Weights of a small GPT-style language model, trained from scratch on English Wikipedia.
Size: width 160, 5 heads of 32 (1 for keys and values), vocabulary 1094, 7.38M parameters.
Architecture: RMSNorm before each block, rotary positions, no biases in attention or MLP.
MLP neurons of a small language model. Each row is named by its layer, matrix (gate and up: input weights; down: output weights) and neuron, and shows model dimensions 0-159. Each number is 128 + 32 x the weight over its row's rms, rounded and kept within 0 to 255. Numbers have three digits each. A neuron's up and down rows have the sign that makes its largest values positive.
Before each neuron's rows, "fires after" lists the tokens most often just before its 100 highest values on Wikipedia text that the model never trained on; "fires before" lists the tokens most often just after its 100 highest values on Wikipedia text that the model never trained on.

fires after: "199", "200", "198", "202", "190", "201"
fires before: " |", ":", "–", " of", "-", " "
L21.gate358:055082145136087052125136126080110154107107154109202109091121121179120103126095077123111183095101095192139112151082134116141110146066168092129102129133119120190132161126072124116126148176139148104094193125088104067126151165092106128098154112092131126118154148113129134140114069075161152119181113145168120105076149075176221085135137146105141149098128140086104126076144165130130125123049083098143076102119164165146150133135151172093118113078183130144081110117135125143149109147073109
L21.up358:102077154163167090121136138141133157090139169133169076123219096149167102101111144137127093104162079107086178144174109100149107154140160135087129151067119090153098147162126141134122148148136147136054162086112129101100100070115151149096097171133174125193107114162118140088117154091156149117154179136190139125099120097080135134128143132164110119161152142087083138170162190100157066095112114124107040185199138118121075144186157061128132121135134141103161125140176114128182094137173108
L21.down358:116169096119079141113116192134072104129144210135095145166085089130145125117089103116086138148133129115095137117136115141162103141212148128088124085129111120147024091145120115106174110109119096087109122104176126128106063062131145138147119116166106102123105097138172121120085109173200113118150103154120089139170090179112166105089087119147077150103135090095117085180171079100139096150172085127141131165180129097124062147125168157142098141108120109109115129105094096136120234077117123

fires after: " L", " v", "em", " the", "oc", "or"
fires before: "al", "r", "ation", "als", "ated", "c"
L3.gate171:076143150064143135231156165091075128208145064081103165115159144115092163115162157097083158117144181155165161095077109136176098084142164165128128129131151128101161057121202125141074119092114167138144139155127120144132142089083090137100084120107113162153132165170086145184133137141083103134143096125129115120130110110099125061152156170147133105116121124166188144108161130171138117103093111129084091146124068143148170096120202124116088108166148115099087145093141148115089185118146121
L3.up171:065141039088086107163115180067113093182117129118092113106101128119114145122114083130160127130102141163110167136100133133189139109113021131109118139081098120164077161103143113104147114109113200163086173099132107093153125171137148162137107108122116113139123138142170126128187131143128098151061155109193132195150180044112155099104120145156101146110137115134113074179110118123160140158128100128089160122107061134194173139141112167119104125144101123111122155061150194150123103122090167
L3.down171:148152119114103156165140175061154097152144116152068112099124095130112142062129088109124110107083151149137150092129165105175144104104091178118120108137139131124137154115189106107134116084072139153106209082166107130160161085122127123104103080169167178130139134166108148184141127161127098128124125126195116097128153137135122116111136127150097099101128157126108112128109102162118140158088102124130087099104018060134147106176148142159065137111118060091141155105130204196072156069210126

fires after: " s", "em", " v", " f", " L", " S"
fires before: "iet", "r", "us", "ial", "als", "i"
L2.gate387:107108137057102140149087169100124109178107074117075118119173154101100108058210103163095081097150116119117151135153062138164125127104153123098136185148129099088130053117144136098144071100190172116122136116084101068114136103101105129157186112062118145154175100103134150115102111120055118131124046082181166182105113139122140104109116099192098148139149113149095121142142153142129116123152159139148130137147121202132136102108108126120122173166184108136105170098080104141065155135174105
L2.up387:161065159109134114144141165143165156125116105117124148111138169143099089125157182067138152078098168128200129078133140133167086140083157136144122087150101088109111137050153147118102131099158174156090177101125106119143135105104090144136144113103159142142153197142185102085125116194115071163122158138165127157106111128119130088121156106171106139075179108140093105178131174162135170170147163091083130114099141117179189126115203170164132094111143170090129146070132075155108124038083121
L2.down387:124092153115122038162133144153144171142117059109052122135171155091123102087131118092081136071105144164132145097112127142148075125148138127160147109122123072106139140080183136092006166119170185110125221152134122116197151094117077103107142104145151147179178152113107172106091102191092081052126123148111149106096156108137117130104151114157108139112164107154075135113120164128139148173106103134120120116130151108158116134127158114111106129159105092119167171067109110134101113092153172

fires after: " ", "199", " C", "198", "200"
fires before: " |", "–", ":"
L14.gate27:066101159085125088078104120093187135128135162121097137139103181163086153092152098171135232145179127092199129120115160152196110105128146102121151129155101156159154155120148134105143142080103137184095105127124092101146162161056072191136102165127143107157151175132126123165147164160114184135109103175103178123094194142124172160153093131087171082150127155110106163086128149105143075139132127136142134151119073212166078100120122138121118129144056083144100115115157104129139144108122100
L14.up27:139113161137134118140148120089120140116121147086154156159166162177157066088092189153093112174149098113119101153148070129163073127125123119104155171120171138124139089097136208139071157108135208153127165101121185171176131116122130075152136157145160107098142154142075145136104148087127092100100200142135081098087137121108150149134107078096169114175098165133139167198168131116114054139122102127119134161100138064133141157096187150172083121212131152142133145177123113134188119150147075
L14.down27:135117120141150142078177144125154162170129138168056075150145134135171119102172138159071084128139130094192146165160096109083179092090129216161129194125114052125133122138179153137086148116165095077150190081125136184114151127151192109126124094134105095079093053132107093089132079154127132171149138128119124096171161121166102114113200119143162190156139074116085113083102107079139121120201099112151130083133141122123109140146122111173157163128142133155142158158132152117132168132105131

fires after: "199", "201", "202", "198", "200", "190"
fires before: "–", " |", ":", ",", "-"
L17.gate375:136122145155148145124079180104184132127143145147121071149129144179118138094101052084116097092083167107160156092086073106191151128098079115122091110136139153123143143168116119105127159123151146078116152099162149063092129108102130146132056132171114124143121132158146119173142187107171149196151109147204058158086115151156115137093168113160148133128088162070118136119148080079122098162128146121086190123142221175156149104125172172152101108194082145112132140129105164103118144148101090
L17.up375:145087100140206120154126131104153171083167149096087085137103108232094122121057108142089129101120108146090089124131117128145144115131125137144164110158097123116126189119108156152099151123112106100071136085107104113146101166111116113136132107132098122100129094098159150125094232017135180125169127139101059142150071124125129149095160154090141091075079131121138147122216118122181094193097064119093146126135133100165139101150116131118125095126155110135093077150109098129195125137130124
L17.down375:089091125142141108137129142147151224089147100070112119112193160177108111092128149146172208072103124139148131143118101129102123069109080142113148169169126113160015134090061153114149163121154112089100125045079107134147127086161139122174142142150170108154149145168122170116137161097098152103138101141163084074156088144147131133136157133153163116113155160089110121095176173113163127129127114135126183140148158158176133103149118161133139128070093176128130090037118151138135154149083138

fires after: " s", "em", " v", " f", "or", "ss"
fires before: "iet", "ial", "r", "us", "i", "als"
L6.gate155:109091149117098118134089165163157096164136088113105125155141130123133116082168123097094096070121164127133135136070014157168110088145144108121142093135132097095166094057172125083114102085128187135176168122123136090113145089091130152113188090122119155161132209136124113125104081152101087185127120099150177129124094157119106126131162104148155101123158136151121116128139156126115151181103150133083165126055124110103148111103111031125080111180148108149123132044069106145081115130179169
L6.up155:100072150180155121183103130175130147169158070127122092179120138142101093036139122113094131126072203078180165104113120159117094122137124117121130119140099142128118118053174075109110129084169226090119186116099049113144159113101115130100134147118087156170125135128139121144072101133123158099130149124130134151091109126126073106068144154159106144140151100155074113168109136178180164196151152158091099137155137134133168145090162141062118092127147085153146175161121102159098133102139140
L6.down155:105106130133144170168125152115144077163128086143125135113177139123131102036108154101096082110119132122156131104102142229132107094154139143173144091114116096105176142088193145093099103089159166111146156177114132112184173067135088120122115110141150114179196142077123136159121107152104097099097126137124190107189159103146130134105150123158087157134178097203089136098136158114169150178065132173137115130130129089130099102150094127106122125171120096138172157118089158156095041065121174

fires after: " ", " (", "–"
fires before: "0", "9", "7", "6"
L6.gate79:123139152123159112089131075052148102171094144083173103130129111183160118155171141132131147094071189101135166158197157098158141116115095115148095163119156150156116109099113063113123151151124102150129175147065096153066086148129154105134158092121097139098148123193123093141148048115108132162189116047182105180123124080163164123104114142148112103151093162104158169069118107153127109080108119119140077177099161170144156165096140109121090101145125186156116063092091120108142089142125101
L6.up79:136151118097100110093129061114119096133135152146218122154074104147104125164187126099147108163064242076061126138169167143118104126182100092112127155172170115175164125155117123121125174101129117134114157163174089121040166136173172130156118151089086091125132143139172118158153118161106096176143161109140148137150138101177130094069108127159042089132150129143092138096089140139118081076124137121100115145085186178140114101155133127111112126146170137113118162135109133091132093114143072
L6.down79:097163113107119089154143116113113039146128109107128160138119094150091161110130131119170107136095124132075155109143169102118119129156102037185150114196074100153152058157140126120019134158135175154124089199167101143096137119165161035219110146152144158121166105100170190154133115141088124179125140111135162125091138109167123101119140132148085134153105130113132152149157149171120110112159129127180133093130201138114127109066191146129091096169146141139104121136090091141129151117120124

fires after: ",", " June", " in", " December", " February", " August"
fires before: "201", "202", "200", "199", "18", "196"
L20.gate238:101076151136100155088168114130129174108150148145086150201087147189108139154137142107159111162106054112123187191112166113131141173178070104129109164131133191108075204103149158098093156127134152079080107141146096107141173104156155108124157100145107067100132129152145067152129091117081113169110107120075157106186076146124128155172173144192130102121113176144105172112164107121178125106204087130127113123110155123109094156123165159091107140126092168118152124147098093191130160121120166
L20.up238:120125108172085110035081103139182162114141170132114086149108156158117162175042061077185069118147156078092142154150117085133128189058071095129134120131099171182111139097141155119133142141120137071141161150125137095121095080154129168099121119134156096147106123175127134149119078093152111196122134126149127143170150185077139137140130099120151132145126089102110085130097119144142178088156172157131097121090173156176134146144102189144104125138090152137188114136175063132105159085100149
L20.down238:145120112163103153130177134124160224111131180128129134137071119158143158114121088125199128099137123125118138130140134082128094160136146135126102133115110112117000165125162149140131135135129128098121165100135122096110113135159100166120131156138142013128122161124141080129160119137123143170095146132127111125171104131116149122145109168131118116109061140137158144136135139137136108118160131165150160131121150167105088130140134099104122143146134102087101132117169086120126255135123139

fires after: ",", " the", " August", " June", " September", " July"
fires before: "201", "199", "200", "202", "196"
L19.gate358:120087170133134157108148073128139118084101146088109131152150163130131129084124129128129051163093138130112142116024094112123135118105209156127062156107149121164152190136130065158098146141145149133133149118142113065150134174153113162101096118160155137160156112123107097114077093091139087119157070113216162110153136123183125139107178090201140160135075150119129109147100174153122109138100175116113103166113114113112112141128127097084109078186137192178155103137106180093080128192117077
L19.up358:032063143146121111063090123064087098136119166162106107152094100153114094103128093106099133133153062112175159154153152121149090149162071158117107181172101131132131079099176180076126143164120116123139166140149093188121110127126140075108150126128157105078148095146192062183083091088102120157164139147158136133129116143096100142139148161199132126177138144149131159094164140114091110143131103065121090122096129168129147167142098126116079176204094133115113150137123041139147117105116131
L19.down358:139111191167168158071184084132099123101095128149089148159059117170081140127144073142144114152125106037182172115133183064128087144116149132074100167099113142160138159095180146146184103136108105155106122088094099074140144165124115158081119170126157104093128135162150112107130123130122122185181172140174131162136153085082164114119095115194127147138100130120082132118136073096118145142099151118107142133080126112104080162122115078139105099141067174158138096095162112191063166109131096

fires after: " ", " (", "–"
fires before: "7", "4", "6", "0"
L4.gate333:173168104093151078150114102149174110148112139088144091167143164177102134149141116159168099095083161091098124115179127121151151127147102120113115127127136065172088133099135084151111159091165104167125192171140102158079106158176153124115117167107144171145124106114124106188133109126131100169197151106135128107109072098131131115101165106141106062155117145047157146119148159145102091082100134132131081114023147178111163128103122156128138076166135219118084101065072152073133103143122099
L4.up333:148116145136142129121164078068140097125060143105172093193091114137137141158185084093187117194076161128139134145190164127104165147209076124152119160178087069161087109134160121113103202087116110164132151150094109180113084121161139090117112109118068119101100104145136124158106076157092098115200105093166129114095195144159128095110122101138079136161152094146149141100127118116090096117115173118156102125124115089143162071068132112086144096136181154128142115129095115104173082121137099
L4.down333:125145138149126059141164106125137032110086106118141149123148130154138186115120069129178124186092117097120160118132107057091132119173101096191159116164032118171158084134166151112055179104148149163117085189130139177109153127167158063242096127164108129083142112099145142107091102123127158143155113136144149104091158123195166096127136138182104110126116103120117104118143159165107103132139159141161116119123195132162127116083154140094099118148161133146128106149117131130174128083121171

fires after: " in", ",", " June", " or", " December", " In"
fires before: "201", "18", "200", "iz", "199", "198"
L20.gate160:120137083187135138136029124144128180092164201117122105097213118177166114153070082112114078090090088111131137191113110124147148108070139136120156138120184120117170139105191151143130122103131188122131110144157140114110088101153135166124081086179167121139083032156107144120138117131112111131118098113118135125156105121084115098159103113137141156112091151167167167126166145145094075165126201149093111135111118171133068176201138114132095131164076136117129161139181104142118161137109168
L20.up160:131094153107072109105136093184098138098119151104126174102137191202147113081149127097157057054147149114113106138085159105137151100112141121062159160095137129108125147078154097115175119084046157112141160160066153120126136096123125195099097080168145108172170138169103095176166183143123133161136092071130152129136104111077124123086148132179136111136090142128102153082132148132103109119100163087145081160125078172142095126150116098103122115069133140106142121151036131170109175092154158
L20.down160:083147163137125137103135135114114210103119160096087121135106103114147146158097112180150125071133103120109128103111095109181106103111103147126128146134097167112000133099132106090154134145125163116113149157119151165122125124193100121130114148129143133141162111111160063146121141143112125145175109114111164134142056094160098107090149122117123114135106140168098153135128142159106133137109081142115128135150134124085105101120102150130100117136173139128109061099149101128128255117127179